Part of a small language model's weights: capped logits, a variant of Muon for these matrices.
MLP neurons of a small language model. Each row is named by its layer, matrix (gate and up: input weights; down: output weights) and neuron, and shows model dimensions 128-223. Each number is 128 + 32 x the weight over its row's rms, rounded and kept within 0 to 255. Numbers have three digits each. A neuron's up and down rows have the sign that makes its largest values positive.
After each neuron's rows, "fires before" lists the tokens most often just after its 100 highest values on Wikipedia text that the model never trained on.

L7.gate1045:105156112111127150127126071089190142177189120122169114130141122192066142116066148125132118132117122118113126112103156110143131098137119133080085130186078122125161127100159171148151157140095083114128071160108188166121219078058161112139162156115154135166110114122196125105208108154218180177
L7.up1045:128065178099100098154111162117016151182068134083061086147136089114128148114088114160135084195139150147113121065188104113101174101200057169124110159154142101134117137156100156135167166125118151138171142134160120090089140156129094156102155125132129127183099152128103092190039178134160141156
L7.down1045:169161113139192154138178152155175081167133098117080143109168068148143123132105123136144131214128127143134132141117136130198146106144141121096161115159145130105208044092121132128172179192113093060164089202178173172133133123143140151106103089144163111138106169123128135139142140084069135133
fires before: "of ", "and ", "\n", "since ", "(", ", "

L7.gate736:092157049123150123132146068228119135117142133106087080080093139133145118070087109107149106126121143131130095104107147096095128088220141105098145165098114143108075178148126137087135166191128139101132119111157133147137129096083156123104128082124101065164091147089110088170101137088214154157
L7.up736:103081124183140058121114147188119112126121127129112116139108176147091096119094190110142139158134112136084124157085159152140107085167150095125158101113154097134130127172076162179144129118146095165135164114148160130127098144141136053114145045111099129123111099080151052145108108134146136194
L7.down736:152100094174128141109100137153148106121173138171082149100204158150109104106072128134113129095181128157090065120135206108129122143128118115091132063130132104143181110206148171152077144125167137144126133157135086157111081120089087150161121107133123112139104149153181075115122131081134107115
fires before: "|", "| ", "ause ", "ome ", "om"

L3.gate290:173128130119117174127139108095124133142155106132128122119090165164087124099147167127135151131169110073138117146093091061175092154132106175129185100160131142099189144119114146163137157138085084216068166160149113137135131152168109123087127159079127135147088122108170126093146122155144162118
L3.up290:100119122177164159085087126153137132111112094128092105144101122109137128138131161133104172105165154125135130186141084101138135151122087098123104129099117145184149149118152103134123085143173024144082129112163145124145107118119143106152163185148103164161099197096087092131065190090162047120
L3.down290:089109102110142153138135071099110140151113123124077127173161128125136090106127075143132160120100068091091111133125126148107089187116148076151186162134136100100131129156143146085127169064153099166132121103154158111122149104219157204149204138087140194155133157182088107149137161155144153128
fires before: "200", ", ", "201", "202", ". ", "196"

L3.gate1187:159144176162124034166151131112153123130146127158130119094124117139123155141113121091097133140136174107119103142104143134107072094148096097140144122163114176124187188139141159121115186133222134095093130122186164106117151108131109146090101186121136130103158124135119056103143116141088028097
L3.up1187:168117163159104105107107120129120063159108129138166070064146126155125115135148116040094168118111122095211103070073080144137077147142140130138144114151110154168064111117143093123120116119217100096058141085077116068090136091077135082133126122080041127148118144161110093121097158131123076173
L3.down1187:107078153180157141125119074129128117134126071081134073101146077160155142132123121141095144140173136116087141145094130125108098107142182107084100102221077091121123169153155147141143158118185097134116144168116180131028047098112095105140111123079144127128148108197096107125138114180054152126
fires before: "| ", "|"

L4.gate70:156148149131129128101151120206106121154108099166094166125118100084052167125117110162178126166073107166123073140118165150068132112111082092178172159169178163111132143173149154096099131112180187141117169104123087121125126111091152127106134107115148165129198121089125119149145147131085170142
L4.up70:119139132156201132074099100096122114133117170071099119172112134140102059167100126112105170120122141137128144104215103127115124056100118135190127174113158109120179118128123114129137145088098138133100104140143131174167183129136126139120146123106188123135135128034123136090124066124117081130
L4.down70:107099154121139144103146145201123225130099101139135140092120162153174115122081155148110136094149148114112113174165218187106121169159134196127111127107103119112133096095131128223137081122118247126150107099090133147093108129118118106113111063116099128126128172095123124081126147120138147123
fires before: "-", "ab", "ber"

L3.gate453:154135082119171081144107117174124128131137125124066120126111107099127100125071046053113120144090159134114118077159167099097147143122166092157138088147144177156185108158111113140116110170152122093100117153167113109151152077170070124117096063118163141092139087138127146105081085043082192128
L3.up453:112084094129140107208145118047064140096167100098126149113069086152142133157104079144147169116138125128130111144076114155129069105194108065156103108154126177107113090133079168145173125111146099180126115149131106132143157099118138104115131117124146150136154068164124073139149154110130134137
L3.down453:113120115137151036103054140144111118162173130105112107112080178147101157090110106145097161120103148178136183135171109140144094126084117114116167169145169124098163158156171124141145127090115156064085159137118107173132149147171110135180115100128111131104152104080105171140185100064196182136
fires before: "–", ", ", ". ", ".", "4 "

L4.gate718:142237105175141079185108130137122141132171111177086140140100154100156155102173126154128155097163119131148135109110112151098147116153123063160177094128118129157136129140101128116133124097121150084142166187134135156153105127171114224160122149141140125136118116119065156164128088075153164141
L4.up718:120054158083128068115123149157096109065141129183108142107124165158123126109153071133099115105110096136129116106105136161109101063136124160151088147177067178135096082167200144143154157079129146141169150144154093179140133090137091104116166121147116129133136167157130177138163156021155111111
L4.down718:162162166122117114114219163127161172135092116174140140130119125089108116121071121131179096124100091136141118151159144129063140067106079108171112168096110173108133129111124099184143172102105158132093200143152195123104094123163124188136128161195099083135177158114091160207145077132167128094
fires before: "| ", "."

L3.gate531:099144150109123140145112111098143173043179064173121104112162138165089110063102128104140106125098141147106114104102139135183129128168116123206162119163144116154113154089132165117048154110100115221125121081143148109120106158096148097135112142156160106127157098111097097095168128160120127120
L3.up531:115186118097133089159088110096076154128140092168180147084114158113128125077108149179152065124060133099138106122144164139191078117129108132164127130103141143120082096150132129064156164139098127133101115149175099117157102145155123118099197138223060143149132121098117178094197138122172069123
L3.down531:177186159135082128047121155128149106143124077170145185112153080169127091168079129131137134176075150164180119082081147164127114154126197182158124067104103139169095115112095129134104150133149114152151110192144141119157102097078172104151171136135156105095127115077072106052128142160129076125
fires before: "| ", "f ", "il", "il ", "(", ", "

L7.gate640:147122087126084137114170132118104127164170150147173069109097133130143177138091114174109157176131122176194152135160152074108141090126100071150124125160145106102133094132091162123159185130100162143153104105130135140152108143101080088130089159073169149084074094121151093075105111131117145105
L7.up640:114070130135147157138221105127123148198112128173182129085149080176098077145093123159202114195127144161142144160137139091086115138173123063169195133065155133163098129080130143148162141113140129117161117229156111119148172136128144131172129099114174119126128137141095082151138140118133172116
L7.down640:116181083121111120177155116117159127116159189148117076154117131138129106158121140178129121162147124136178122093119111172124090134123139128163047088058160158074127037125158115132163103144112168212119108143130140087134113129129094125135138148132122062157082079152152117086149137131061120070
fires before: "ce ", "f", "fic", "st", "st ", "n "

L7.gate1175:145092093140139091085123127138112165092128113124096174119142137106124138145148097141163074111097127139079174121128123176114114143144156152139137099132119142101100137062216117175144081119115144128132084101143177073090078158121096103111142148131145139137140200113122111138149100050188153163
L7.up1175:169179167134090107141167142172139158102136078162186168148139080086137104054157119108085130132163115062085127156139149137131169132156145129134099156073092123148138150084168151109121123129151108153202146165145160101104172077179163157192136136181079129135141132164105122098112149116146141137
L7.down1175:138123098098133145105145170124099131235087078131111125150119108134112129149106135115093129134130116134078121088138113170139118147118136081127102148121135128080149106156086162113073150091178093191102096135158064074163186110171177091131133203165109111146115135172173093115153192146109132118
fires before: "ce ", ".", "| ", "ce", "c", "ces "

L7.gate1123:133153178125072178110150129107147179163138174122177118152086140178174108138186152120140081139023121135152119170160145145148105098102181121139142079093131100117179175073115129105127154179113176146108095111096132160128115107131158160127146124091163123180112116112114081088149120178139105079
L7.up1123:151150132108164103096144099142108101097146196093073156160135091136161125147142138133170140065117107164104163104154154153086058119065154124071125151153108096195147175140107198120083108220101120132132109123140123102072104106128185113159129136101135139132103088119102109141089179141105168176
L7.down1123:131143105189139084103162040093069099087111115122079140156151071111113138077105160171077113123114167095160152159129177148153067149097155113176106123110165125130138170092127120148129064229113129065152140139145108132108121153166118121116137124086131202106142108133157165067086085081199091123
fires before: "al ", "il", "als ", "ice ", "ed ", "ing "

L4.gate768:092091100119152107132124143167048122121148094092142159159135164106151087109180098139140113129101166157101072193159183177158149141132104023144100159138178167169100189148143151130099170158122095141080145175090118116151089154203111120180111112100062102129132159078142093159157107138141183158
L4.up768:133116136129099120162129115164177115118122103181207134085149079096159184137174116125101132144136158152102081150107158117113145099124144141140106129094122137103129172112090103143131094181149144143098134155111107139194127127134123089145095106150099187172098116084077137149127128196122147059
L4.down768:135124151174150107056123119117124123148106089138152179109149155148140110088138125107136116104115154131117149102142189123136177109085101040155170157126142156127103156130134149148117087180127161171153138163111145148137184133154211111115126118132166100183121173110168092131199080138140118186
fires before: "| ", ".", ",", "6"

L5.gate533:114106138153072123184120134161102109094111123053119098105090154106124084212101171123086109147137154160215075179130139123125138081060147146111212170162183156108129119102166131084099109148180093121148108101158187174105138119147144140157098120150127160184173214154145112131104121086114140128
L5.up533:110139205169074119131118128108093082152149107117144137142092110135101162116074135123146096160097141164157065143168092097109146130149131140125112138115182155122164169151095087137161111142133166149088145177164041172088172144103094135101103119148111134160167104140115144176101130120110155114
L5.down533:104170073150173095167142107144116121097206080149146133142102141108103194112102160177088143130115137165135133134185112030145152110108182105160177113134147120153183117138188136124115173066129118113140099103149086113074124102091125074115164110221109133150126157113113173117142100124102145150
fires before: "t ", "t", "ed ", "land", "land "

L7.gate461:173138095089138119104136185151117148099144131093204154154159120107109142136096159096146125152200161101164153141129174161140137096076173089165128117132109172143113101159076106142121172174101176108078157147145102104112096107152102185127136186127219184120124121127083118108083108069147138102
L7.up461:105109150114136051175134139164121102064105093143126131105111109069120123140110077122146220116121157094100127115161153148152123121107113120118134120165146158139089095098128178164104081116141090120181163159135138109143138116136149153090158068109164148143066126093148137100110159154129143162
L7.down461:168121132172147140181101138082135095160041141159159114134076168106129115128167101126104194182117134217173148117156113142129104092181160082159144160160148078153109130171110158115129119113103204109169103204100122081074134158178150078124129192172151127129128111083144125120188120147108159072
fires before: "–", ": "

L3.gate246:132085141065148152128160072087078087133103132063160175135155110103117110124111077129134118131151099173153149090156174128128110141167145184102125180122133133114105137115069128120128117086170096129061174049148164117117141137112139151157111118184101164127161100163111075137134153092097142145
L3.up246:097092059103083123206144198135110101127161123149209135166115161150133164135057087145120200082087138157148059112138119160133165063164132122182108101146129140137169141162161135172131107139066134139114119110131143070084099152107154098096122132146119143162182153164114116146163112137162176139
L3.down246:079135149159140149117103205103138140134115068108138204086103172138144126114133126170081116119075101157159143112170120154119096133151098152161086139129114098087073148195133132144116174127095167138166085110108120087115085142092117081125117097182113099105123120120126166138111169171119124101
fires before: "an", "k", "an ", "ra", "land", "land "

L4.gate746:128159090121091134179116153163064091126145110155104167087152168118166095164102044097187131149070086076194056141131128126179160109170122123117116106117141105080190138133093129139157156176138082126134143148083125094160160180144114156065135154103197130127098104099152096138151115138138080159
L4.up746:112081138161131131139131150154163132143097103120133110089085086118111136129129161165108168096143133132148189061131164135143141175107139137143141175128126147160165118131091147105078185140115151107079170116167158170081167132174170121069094157102155127088118170159122193119115125121133155171
L4.down746:106103075146060085120141098133163141167096107143117121143190101114133154093169129128158164151078135108219094152128092117073095130087147129151108179169128126109099115084124123112098143152117121142101104146099206198135137061098069086152174123130096128117121144178111103166167132131139153119
fires before: "202", "201", "200", "| ", "196", "199"

L5.gate808:149113156075079188131086138104123076167146098188097130209124169150111162142044128100133117105090165143148171099197112094114135149103173088099181154161123102126200083100138123125156094115137170148146160118196133102117095146125142100149141139127153164129177161169075124194126137095098234178
L5.up808:086145129115113179091140164084099117151185119112156150141129149140124087058155158080152151142108100170103173139168158114110132085135162180195154102142132097112150090141054094157192083077180154129169107128169131101054174123084141095163191146113128185109141131141114085139069154115176138119
L5.down808:148134150083120144098149116106094113123174118135106188096106105091150138157098124089107161083092092125155133119125139144166131136104096121187146121123153099109123092077113074113121147165116150135166108159093167116087174143081167110135088096057067148104190164134114095104099160092106099059
fires before: "y ", "an", "ic ", "ian ", "y", "an "

L3.gate530:076094115087125118102108172119123121172115129079151202154123110059130078188145119114107118149100140099133139163118076151127142161145177108112170079177130152154083166081119109136087167102150139163108132163122154183087184135094080135164103091162099107135117123116117098130132135117141090155
L3.up530:088101151157123102110073092123177181118160045120081111128109099127169118201155092109148174178139146136086158119110088069099155116118107171104155132159171108181147153122155135164152115117182162212144165155100125139165096088132167144132149160167143111165078164139134117123056131109148115124
L3.down530:185173130109127046185149168169152210142159154167095163126121171135104159066165087146175119200133199141104132124139140126134174043095083058116127100123109139074128117169119125150085143103165111066107120115179111132142162125139109120093112120110142109084125107130143199194081148083117148117
fires before: "| ", ": ", ". ", ")", "), ", "–"

L5.gate127:167138148166068149093144097087154084092151133112140170174142104128140119074194170104102085152074131159097103153123124114140104103193171138081111086141126116188169139149095073145116121106123062123151119139181185138177151092079124140145199113156127134140116134136081120130089117136159116093
L5.up127:125080178093119109138086161162137152105094087126111131192128140156095189069122120063119126150163104137104109130118164141166116123137177183109106136101168118119130090140145114097130071121099063188104169130164111165163140144191085137142138152152109110154095112175053149082102154116128143133
L5.down127:126125102118046106101155060078130121135104058061144163188113168116100122099121135104078160175085115182157098110122098171159146075170077124078135185139112103116123116136180136107175096132046083156154151103115139140178102140172057184136139138126148092124122139152087136144156116118177132146
fires before: "man", "form", "forman", "many ", "c", "fec"

L5.gate74:055179137113125119111112161154138078150120143124166100169115117141156111077074142148167122141171087112163115123130052081109126168146149129184082117109154081162145115177106172168107102167091118089141134114131168094087141147092126113085147076130145159103054161113147144132093182094117175189
L5.up74:054163147099145146120196146139143089125128118111085118144145142118120079145126156146166140154170131110138130138146138114047043138171131135123170097168114081164166112120107182154153119136130121106110088115124127103106081080122120124118104109139147103085083170152105165197112117125117140180
L5.down74:152121128127092095102106086143092174121179130094165179092160127099125143155115140135142158049101118097137083159199171078120125127122067176166120086144175115136064129148118086150130178135102130073159093085146175106097132100156122151117100079141160089091138140136087111074092125132124217105
fires before: "1", "9", "4", "8", "7", "6 "

L5.gate920:121064130144133150116111146105121207130181141092085104137150113115130092146126085102180126157159139049144146164098161112130153148083125014076159180071107141167108140139092107097132136130168155180121096123159154165160099106124146100138109122100146149150096083092135082151156136087172165118
L5.up920:176146187177114106125133129096075129160098118136125139099151122104174118124184111126121100154044077113128113124126116166139157176092119091161146117127108125117129228123126125080115058079187132167108097130085089094067182133182063157136159130129058077098094107169133165081096183139143153066
L5.down920:189173085123110075055093097130158117140099161148080138096106132129164112156150112153140137154095155144132129094170130085138113086118138161090166090163193140139128145144142119144092090127099113149146168162102135121045112170145097082142076187086120178134094057146115143135130138119122120143
fires before: ", ", ". ", ".", ") ", ")"

L3.gate354:110116162133080123160177119115188175107095093143109123127135146100079095126185111124128098101128125109084097167116115141143199125162180147139076150145073147140112176125075108173129129154205134237084137144140132153100126146101085133135123145139155072126103126147121134186071117168133140146
L3.up354:149130111123136120107135132110220144142093168135149104130175111084140119121152121073061095150092128163067113089118140127132141098080173186077142156098136145142103112129138151204118179136077124090154201113133147071147119096085094110132154078129100070101215166141133107158113129117142056074
L3.down354:161154145146132124142151136128159140185134188178127170133173157074149125101154100133136138182118122095136093070186128146109117148099202108165160152107135101100101121164083105168101118115181153123087108122149148077118114120150091144185102077139156126228152127092101154139151155144104124163
fires before: ", ", ".", ". ", "\n", "\n\n", ")"

L7.gate62:115175139183154128113150098154116088124138137108087165173102110136092100090095166088093118136154141131097089168082144115159146135189159127161144072144063084107144153109151134150080068085113166110152185156105103118140147114167123070149149136106087111084132124170172165180143145153070124137
L7.up62:112194128142135165130108131048057128147125106103152159139027175160108113116062102071136144127118141153088160127124148149083093126114116102174158093128105185112118110131082154095077092103147123081081092137127146123133153128124134105087119141079166076109124105146076098077112154119121132174
L7.down62:157157119103083104097181096146108088075126094118120105165123139183116146147136039065100142114077132138156136125169178112110123143111118069202108089143211120103154106135124123095125132162036192110177124174117139172125154133162149066081105141102063128145150127122085115069075148141054122106
fires before: "| ", "(", "8", "9"

L7.gate842:108117072156132138153115169157160168124154095111163150156166111198124124165141076121107089093104134101132145120133138124131129106129150162133128161155076120107130093165110139118149153149132154140133109130152125146168195107151188138139115099204118128120098101125127109136105136138145079190
L7.up842:129156097149158121090138073184093098114092141157116099148070104137138130140091118128137097157097153090127177139147140062167107122128117123140161052121175144137142133131141184133143084147133081170143158167158116094154184116142141116166191141144155124135139139100173165178092139113109146198
L7.down842:078121086184129157158075096144179121119153119144097112118137136141108119122094097087165139086134107200103106146185071096098142140094105066173068146146128137148099127137128110090101138196202143131137139128144141107171129104130129096161124163147144187123133157099131152160195176089130156150
fires before: "| ", "–", ": ", ")", "). ", "\n"

L5.gate1062:097134105130122107102108189110149116171076118126183114172106103143117109093098108115111176109155097134100143142160154126129112123084152103137100150152165106185152135166104168070114116136179098168192111113154101107138150140142121103160091120119125139139093098154154158115104124152118115146
L5.up1062:108155160086170123142176173101094111157136097112120151104116164137130146077110078098112182149136153158134147113064137057201135109130134195164126118128106109130125162173133147129079106025148071107119132112152208112132116124098127106143125126078120104091134063120112114135106221168115120168
L5.down1062:095099113110142092145176130088133140108075122141104148108101145143190156131197117126132094167169138165137135106168142135084096096192117174192151114096114134142087112156201117151103138164187119116124138139147163101118149084129112125130114109111208080065118126191142130113144139166059218125
fires before: "| ", "|", "of ", "ist"

L3.gate1170:136102168127152100125138104128128131198110133101167090154133155094127111161144171134110155136182158116106167144112127076111176155129178079109148103146133168107102156138031097130147171186101155093082159085104134077180110121137086116123155065080147135149156057150121054098073104154162132115
L3.up1170:165120139121107149164108140186115123111129154112144166142138108082137154134130123117114078112151077104178163162074082191097124167122147128150091153153141146118139152141149057130134132139159141084166145112098198096165086080151133152110171138083136179162103109107109135227195119153137185098
L3.down1170:123147131170160149128147148151096154112062110075139134091160142035147111133122231187104151137167140127140129140136135205071141125160056162133074129182117147166144079117130128113093143140128076149077165100081140151188023139133154131113105073080136157136163131131141147166142160109136117134
fires before: "| ", "ound", "re", "reas"

L5.gate1128:184127105115155115116165109191135046179115121093129142168182142178102156165137131066133125097122127130144137109140111105200096138119109081088087208137104138121165142092097147153110148176112191156108137112140129129121109164078126138126117140149139183167105153120148088181093107139133127120
L5.up1128:145124169120154181143129139152205102121229138112123163143128086105100163151130177103074153162092113129138112081174133204098195141131173109104059111168122173143131096078159157140101072175166135057139065151144143111138161112127085097128099157126117046142099155159100159066109162164127192081
L5.down1128:162108152086104148107099150153190173122087120079099168155118105085121148161122120087151157194125132115152099137149150163203086134082160134120144178066087165197128089155148158147099091136116129132117103135160164083104084154120077101104119114150167126103140107153141088115124080150131148072
fires before: ", ", "\n", "'", ": ", "sh"

L5.gate799:083113075089105122162183161121195184098145128124096177091106097112101116131094078134121148093133148164081097120189157155115208123125103119143176084043084178145142122187155125182125077117138136103124137140097075122214145113136114135143136132121158107103132093100155120110177145167088100154
L5.up799:072155118147134101131127075188180114150081165115160149131086092138135172165126174119127181162113136119093014107084112134088123101145124172089176130172131179094103142201152137144184157085115114147123101172084120131098105178166163147118110118108121077062095161124027115104128102088130074146
L5.down799:127072103125165152167155131122089144123137196152158086117092161138162134107115103142080145146155106120097187083154162106123100145088095099129147103109096122131168111117126128101117183089119189196156055122078077107114103130098165125098150124097123108094098177126129049117156134137077116117
fires before: "\n", "\n\n", ": "

L7.gate1098:111136149191078187140182138131105137170122087109175097104143170153142053128101118134157084097091114159156199110111139097154136148159141115108132153099108114196169127053120127117133094136127184174172100128196141183157189111076130146123089156095127141110077111111108104155164141083119105156
L7.up1098:170130150140105130118152129142064122184146178124159153164131089126126137062063126145110139131127141162147157075125122117125106078115148114142138106091123129159119079111151112144134113100168179117159158112170094119107075158151147121163152137098118130203089090161089079181152134046162114166
L7.down1098:142119090122156148151110120089145136140087155188125108118082110085083095110117149107177149095091150102110154144165128131150094140153134085060159107138182145179164101136044122105139085178155109166097081174174082144068096044158083185142107219083140125166108122108105101133177108145132130122
fires before: "ing ", "er", "als ", "and ", "s ", "er "

L4.gate601:123121099126163093128115128128107192120102207118102153164144057116145136118048099123109099134100122137139119163129164159135148087081144123173095128108126158169104138096164151096122166137120131163133123152075138153148140122152103085124109162095205110124131113127148097109129125090183162154
L4.up601:075146194107119146121144123128092153125115134171110138126121150140156151200082095149091159058145147140171077135161146100142151182100151149129134139116149142089148129142147108135120154131182146077126134095173131144135140100162168154146065115103089085070062193168132133171161104141073106084
L4.down601:181135130182135074113084157190079117106105132114101172126147131090114123092109116102131145152121187121104147081122171087116123107093101181120223112163143178087136172104186197165059147111096119139128087116135120156195147073109099099168117178102176120091112148182158131158061111071066149112
fires before: ") ", "% ", "."

L3.gate836:089133127107133082112183130130146191107129043108116125109125119085084141113113043096081091131115146105158202155148062139124146154157096066138103081142083118130165087145137109170118137126112143127164106171174134115158104097114135126122148164157125171133152178131125146156117163107129139139
L3.up836:115109108149153036152153098136173165167124079131103075131118088117146150125145130073099062152096112134097233102166074097119146163107144080119121116150146138090095131087156090127108136146156157126121113130167166099175166132108122149156146129071118146142129136085149086135046093109153091131
L3.down836:136145066137153097142079110069138136159093180117138119155118120146142089093105109147170174124139134129120105181141120101109136089145163122141141126230092108130094114108102102140103085128097150111143127144163103179152160104129235121119113139109125101149138141104184081095157127107167110231
fires before: "| ", "\n", ": ", "; "

L7.gate201:110118121116141158132126170160133158131141153085101145140156093165160126092146162099094149161124171150129153124094166146122157160098125143113088144138123156170086112134011146195124105078059105095127094103108073144148113085104123133114135172110100080158109144099067093124152118121104129160
L7.up201:137143182119157209169134106148098117085135094101152131182064112125185120104164122062090087109189150108137069166151147128093148120160149166139135082131095093168136132090126091118111078084100112100084120184162090149158138094110144079119158128171177078131069155137105104177142093123135082086
L7.down201:130087115088148180159154134115114158052133116037092111152130118104107118106094131122075188128135143157132148079126138126134113119105142143202065175176128121117134119149088150099168140117142125049130154114086110109104069160086145150125166120094169124174113126123080119119194148100138081176
fires before: "forman", "im", "d ", "form", "al", "other "

L3.gate644:165194198161078163123126111182113080077178108141115113207087146143086146142166123126139104085125120135134093130187111134130119113151185103185174117096129162083110068122111184106099121162078130140145145087149124177136191154140164183126151131154108154106108158105068128134094135147137132104
L3.up644:170139168122158149142165092155149084137144152125133112172173115127148112158138098153172117120109095134167143114164161108134117123040172061134161112121111133148140121170076116156097171159146134139127128116092185181156071122117111158132080160161163168144119118159094101154133203098098227100
L3.down644:163139223092148136184108098093151132128126117129151155127194116125122118116160113144174163130134156117181204112189148085115169117086107108140177128163127125145081103159126221182068102147112078192144099121156157190097132085113137136118108089100196136173183133159146139221090163093102145138
fires before: "| ", ".", ",", "'", "', ", "0"

L5.gate1137:115188193120090110167110123143115111127133073124114146134137168141123072111091139120122125075144077186132134101112088111054122151153138114135154130116141180201155098167107109136078134129090118101114099100129108072112096141130106103093128137161152111120109119187094132113103093158169134141
L5.up1137:132122125119145046115165039166144127103086135098155198183160180163113138149120124118142133089163215086131199091098082122105128144079125119110063113140128130148164135146153123156079125126123137170149099122070124145142092174161084148144156130136160133122118156133157064108101130055114149183
L5.down1137:150167116088157111118111109108151156108119104145113073132136122070153122106156154121134164106132160107185140093127105130122092144103148136124109142144122086110151185097154174123169116147157137131125103113103121193128163118138124072099125116117141143088136147081118174133105150094071107123
fires before: ".", "to ", "°", "', ", "'", "ant"

L4.gate786:113141166097191165169135133135080069194137099135136105186089103164124135160111081154116157113170147137151144135124157137061140124098146168135117137133125165083114176164131143062183147151206127121075197131079176134174079098124140148159142162131140148092122200061082122146080133112141148157
L4.up786:154121061153165109111125133110205131130133156114131140128163111074129103136109166167092098116139073137183148133081120091141128120157096159120130123169133100152074188121122149164133106120103119124144123124160135167124106093105104056160131165118135148087070117081161149101166205133110127109
L4.down786:116142137098153149143149187225157090129000109112165111108142132126099139190100085147161070084102111124110134113083100125136131088151154116102090123112119125111194094141102124110134081103124131149073159163125145111074115081095098095101136120123089135158128165165117145116146162112142104134
fires before: "| ", "ed ", ".", "li", "ie ", "ing "

L5.gate861:158152116101133141138109133167132202161184123094110142141159115146154116091150124161042110132104119098155151087119152125095131158087126121145134205091104118110167127178124157091179089125135138084144134155133185138109147136125100140112130144155066154090126066152147130161163140116129063174
L5.up861:125081141149106125138109049141157114094123168094131117148135119146124121136114144117131106119147073195094085173115131133109125142159138106118187093115174085119164168151129134112129170097138111103141154139139097147103119199149195117210130081133141133107049122098129034102153166189165201161
L5.down861:096146107119109161161121115104123122089102096051146089139125152118157122125105168066145138132111053130164069167112154160165153121073083090144140104123098048107055145096106118086145103160047108121102085116146094165122137180133162098176156138126149123167113124161151101174163133157124168130
fires before: "| ", "\n", "|", "."

L5.gate1006:104181040106145130101149175103154118157130110117101153149074126115089109123157088085113106126162160166118101111191107119121100079212028038112113156128095047156131125113170131129086076158081122171122155117114108160110111153093150118133117141146133175099115130123121107141100125118101106190
L5.up1006:140161099125081112104096076153117128156104147103132105169138111127163162113131111153156112089138189097144132101130118171091163108158141092092164132146098100180120130143153099144131167113124105157106150089109123147180034083149157158131059056123117070166127172124104142134132078163125076149
L5.down1006:118144120109180064126095161159150115068104173144151139192171146140074130100128140117086075103126114127087129108100088075089107104126135113169103118115160136128163111105163123115145124089115145071114165093117101103153098138062117111029163136143137104146162239146161106138123071109141093118
fires before: "\n", "\n\n"

L5.gate1020:121170076134142164113123156077143150139154087168168084131101145130108098132126049196078123159113117111147126172126120134195143171156139128136108114074114099138078087131098128084149170118195108125140093131127125126176174114103048160165151153186145086106142108067115110151104134104139100141
L5.up1020:151122106126139116137147121137061133135117161122191121114147132085135175117114027139104092143108107065069183104075052121129142195181117175105104117161100074122137095147091135101156142117155176147139186097083121164074185138168097143158073183175100161136168125140113113140115086137171162123
L5.down1020:116106118140182093149075126150198127130124127119109143116107125180148119146085107117079137096127171132074132072110087194133128136166064135150149117127112122101183180157139100122110121087110102118138134175186140166052163074117078148137095142083098140129104125074133115102201075149147137093
fires before: ", ", "\n", ". ", "–", ") ", "."

L4.gate236:095114114043135067084093130158148141087075176112142173108131114140097143155105116132037180158185121134114090155094127142119099112072155159158157160179125177154141167110162090219101123114186060133126165160154120121139184131123143131105138149142073145085067145125094160113119179141142146131
L4.up236:054096131084126166124147156158170134159072110171158130128106137134131142148091103091056135091147138133122180198146125138183145130124151115056139158129123065144129166136134191173114125124129109045174113148134129115152097175171130118109141105143129131090097118165126082109116154182089093114
L4.down236:125150123167099097191127108069126162162128150166065120087103084130142142121110168121118106140208150143130126159067170124133147149145132112106196131193130094088145137102136134105130090177147173117173107162128170079151074100118154155183143172144118022131182059135114126165101107122101104143
fires before: "| ", "(", "|", " ", "- "

L4.gate806:134060106179072163184096182162144106173129115110141159060174129157139151131107136111103120109105144185114090109113139098090128148158153108155124125166087115167050099123090157114102162130093116103135134112155113111109108155108122107113118136100116082148158173084114078135140122144171137130
L4.up806:117137103123119140156103150122173107163130114125078072104079177141170166103157115154100132152103202162175126160098126191116118093195155183133115130151111159136147136172157109144137211177126147143156153123100131130133122157127137214141101155096126142114131141075112153149159156150141121165
L4.down806:138150126143196125105138182119145125134127063147118097095121172139160127107137116101143155166156174102139124106141099144126150118144139109138153088188187143127165101106165134155200166134175148162175165124116110112093151136071106135169091137124141108169093151119139117147107058071082126130
fires before: "|", ".", "; ", "| ", "- "